config = dict(
    num_key_value_heads=4,
    positions='learned',
    bias='all',
    init_std_up=0.0312,
    optimizer='muon_variant',
    learning_rate=0.008,
    lr_head=0.00603,
    max_grad_norm=0.5,
    schedule='wsd',
    decay_shape='linear',
)
MLP neurons of a small language model. Each row is named by its layer, matrix (up: input weights; down: output weights) and neuron, and shows model dimensions 64-191. Each number is 128 + 24 x the weight over its row's rms, rounded and kept within 0 to 255. Numbers have three digits each.
After each neuron's rows, "fires after" lists the tokens most often just before its 100 highest values on Wikipedia text that the model never trained on.

L4.up283:120144113118131106122154105136162152160130149116123076140107129109145140139159092156107135105143124109129145130132104132174096098153105130076147116153126160135114113146132152110140123134137133112180160167135117120163113127098147132138138100145134110107148117169141120075118156079078135156108101135187130129111187125153083101155125136159121072109120098143183124127135094075068152142158
L4.down283:145105125124144110133124102104131124127115106132166131100144124151127162101144166085067108098112129109117157147175167137141154117129105108109187129115126116088128147106118090125117139135100114092167093139125136109115094112134102158123099124078182119147138112130140144125111118132091156126125134119159164113125124105170132141104183125117159069091143135148146122110146121134198153162132
fires after: "u", " fl", "w", "os", "o", "ind"

L4.up755:090141108077164152077164164145142166115080105099107130101140088113140161110085118085135078098102080124160111099082119154140116152099097124073123134115120165150157104130135160114126097113147104110166152117146114120148093152155139125125153105092108130123153114137163112087176153133084126075116157146137112142163124100104139151095126103130128128114095150136116100198133122125138101157112
L4.down755:161070163140095092107117119119149076116115132124108127123139166117114137160144135088120141157117183128083126111122125154146140120151121099160145120143112121132160159125108100124125084085123129131104121133149173126158113112107167137137120112140094130169133123123129124135114178133140125106124132112105125134110117138103091117134179103160140115133182077129141132126148127144152149132124
fires after: " b", " w", " B", " st", " St", " "

L4.up745:171100114136110089117157132140118120076142142151138108186130173114124110122121130141181111138135119145094133160156150127095133146144120151128086133110163142147105077099120130112106129145086126096138131093151116147119146155143171125149143121137135148087108134120136122117161138126104136131132132165089088107167167115148158089123099147095128165191136085149176156130101111134100139132116
L4.down745:115149127125157088119147126093126136157145123145129099137125131162140124106139140086119100100134167109156132128136155138125138123149120156171138123090151126099120120118112124116163114118131140173122158141134130162104123146143134130123131074129131106119135151122082114138112117139139147127138116096135157177131121102144170132153119128130146091131170103122134097154143132123142146159154
fires after: "em", " m", "om", "is"

L6.up384:126107115085152111160142067130092117120120174132128120137112094088121149180113111125172104114108138091176108123160156121106182149135148095084114102127128129085130113155148118151137144139113115162134129189118151133144151140136161120149092123146143099081100115129098117145134131126116131128117148137118117121123133099122133131145150162166104116130111098107197125132161126114102117163143
L6.down384:175099147160113144152094115091117150110129118158118134146120114121147092128147112154108163128155089142092148144157138159116115142134109149069075091140124086122144134150112123140118102100170170134123122149142103134132127110132113102115127127122174103157119093074154118098134102110102162129184162138117127179132164116114086126128113104088190091136129075139109135155160126121110092137115
fires after: "u", "os", "o", " to", "e", "el"

L4.up454:116124131094212122146100141077148098151128110114150141141092089124103120152110126102123128191130113135116113093120150143135117124147053139106149198153176144123140094139125120167059095117147124123139126142101142107137123149126105156140146143128138154117152146091136114124109136085143072109097124113124103103110099126156107113150122116164067165107152109146137138166116146134137126153127
L4.down454:101099153152120120131158179096099096116106102121157154121111121108162108138139144166143106144101126095090128135166093086149107124135092109110124133090146126138106125163123136111129132105162111129112063103101135126214146087119169147126091114140134135148139105123152172118131148168188160129127137103155112138109165143124109140133143142120124121147128117111130174119165124143107122166106
fires after: " St", " B", " T", " r", "a", " st"

L6.up688:081121131142154110121141150127172143098106096125154117083108150148140171115125097141107138176181116123169125125135131104135102143141136064102131129131110123083085117135131152108136131086150121164136133135155122103116136129126117138095137117150132170096121124167094131109159121147131156144120128176106161114130139112141132107130106123132137142128133123089132115167117105092146111094150
L6.down688:174134156130106183132121126118089094134103098156146124079101144105119104099111101107167172150118134102158148097158126114073151151153164146143127157125141081115114107138168099119116115157128052091131146150083120139126137114149093134142125113136160149068120106113151124116139112118087145114127080106124163125132151137183151112137137153106095159148152157154124125117108150136174139128160
fires after: " v", " rec", " f", " c", " w", " de"

L6.up713:171143147110093140090183177116110130150133121105151140131148135138118114154103117112144103113156138114131141121154139115135107116132134136121125139162079096126143115134169115168126096111172092157111168152154122150098116136124128116085149110141123150141154130117103157153124156115135126089107123149142113167153180100169140134144101097150182084122135061119152137151162125121143117130158
L6.down713:114142124124170090133120118129127099137122104170125112135139144126156145114092132116133113148149185151125088142134120160123155156175115181116069095087142095110127154090110119122106151149139028124181116138121136157129168150095142106133099119103112112123175137111116084164106125119095117135144070134114111120158150119134140134121157166124098114115139119122135104125113149092136152142129
fires after: " f", " inv", "ff", " ev", " de"

L6.up167:141121119108160113134117194122114115100139134100132133130151124103117111125042149137159110101093158148128165101153124144145133130161130107115116154161155149059124103132162119118145154118119113152150107135138122099145118136149137133107150143113138113100079115120141133174139138107108123116088103154147146112139140114147140100130167139080157121153114098078139111190162137096109058149135
L6.down167:110098110138113105127162087107110108144154116175115140168102105145177128089106100099127166140107108130157096151132129091139110109115098106111092140152154108133127193108112150169154141137149179111069156163140147123174110118116125095121110136182127095064141122131120113165160088105138151145095115133096081153138118121138163076134087105103106089118120114120125133121070123137140162129119
fires after: "u", "i", " Gu", " |", "en"

L4.up147:121142118065149115109128114103100138126142112163134104179130109143152144082121131127110124161154145144152151130188104140120113094131138129067158149135127128120099123135140136135188131136169121105148102150119116098142120144108187134147132122125114151093098159128094082107147103164118131138123154131156121103161121128083124134150088163103107129124126123133148063114142103134092117097123
L4.down147:120104137099125132127158123088122154099151094089117137099148170119113151111085130189110170133144120140115133114117108143109110132108106112151139139049189158114150133138148130096130142129129161121155089082126142178146133123137132137137150114128155121139125092132151092099162133158134114118147130116147107114107196141124110114112098092090132131124140124116150150153133125096116112102123
fires after: " d", "o", "u", "e", " t", " g"

L4.up584:108101119119145125115146138096124104127155146132166095102116099132122114130122156114094129124106117111098112124142120126109116111150116077097144154142097136086125109125123138079146129168122131124125115128074137114149124103156037132103142130151140119148100138171162142132110107112126121121102074127144168125095131132130186115136141098111115118099149164142125130102181180165142137067125
L4.down584:156137104133106119106082142130103164132146120139124133114104112148157156105122140138123105109117094157174125150149126169137118126110122120104146087124095120125081156154150113120113151111155119132123174161122136120125141116112141129136123082129142080093111138141116134177120131113120120115076146123064121159120132085075136102131127135105109160150123108131159135132105141157114151130109
fires after: "al", " l", "ol", " col", "l", "ant"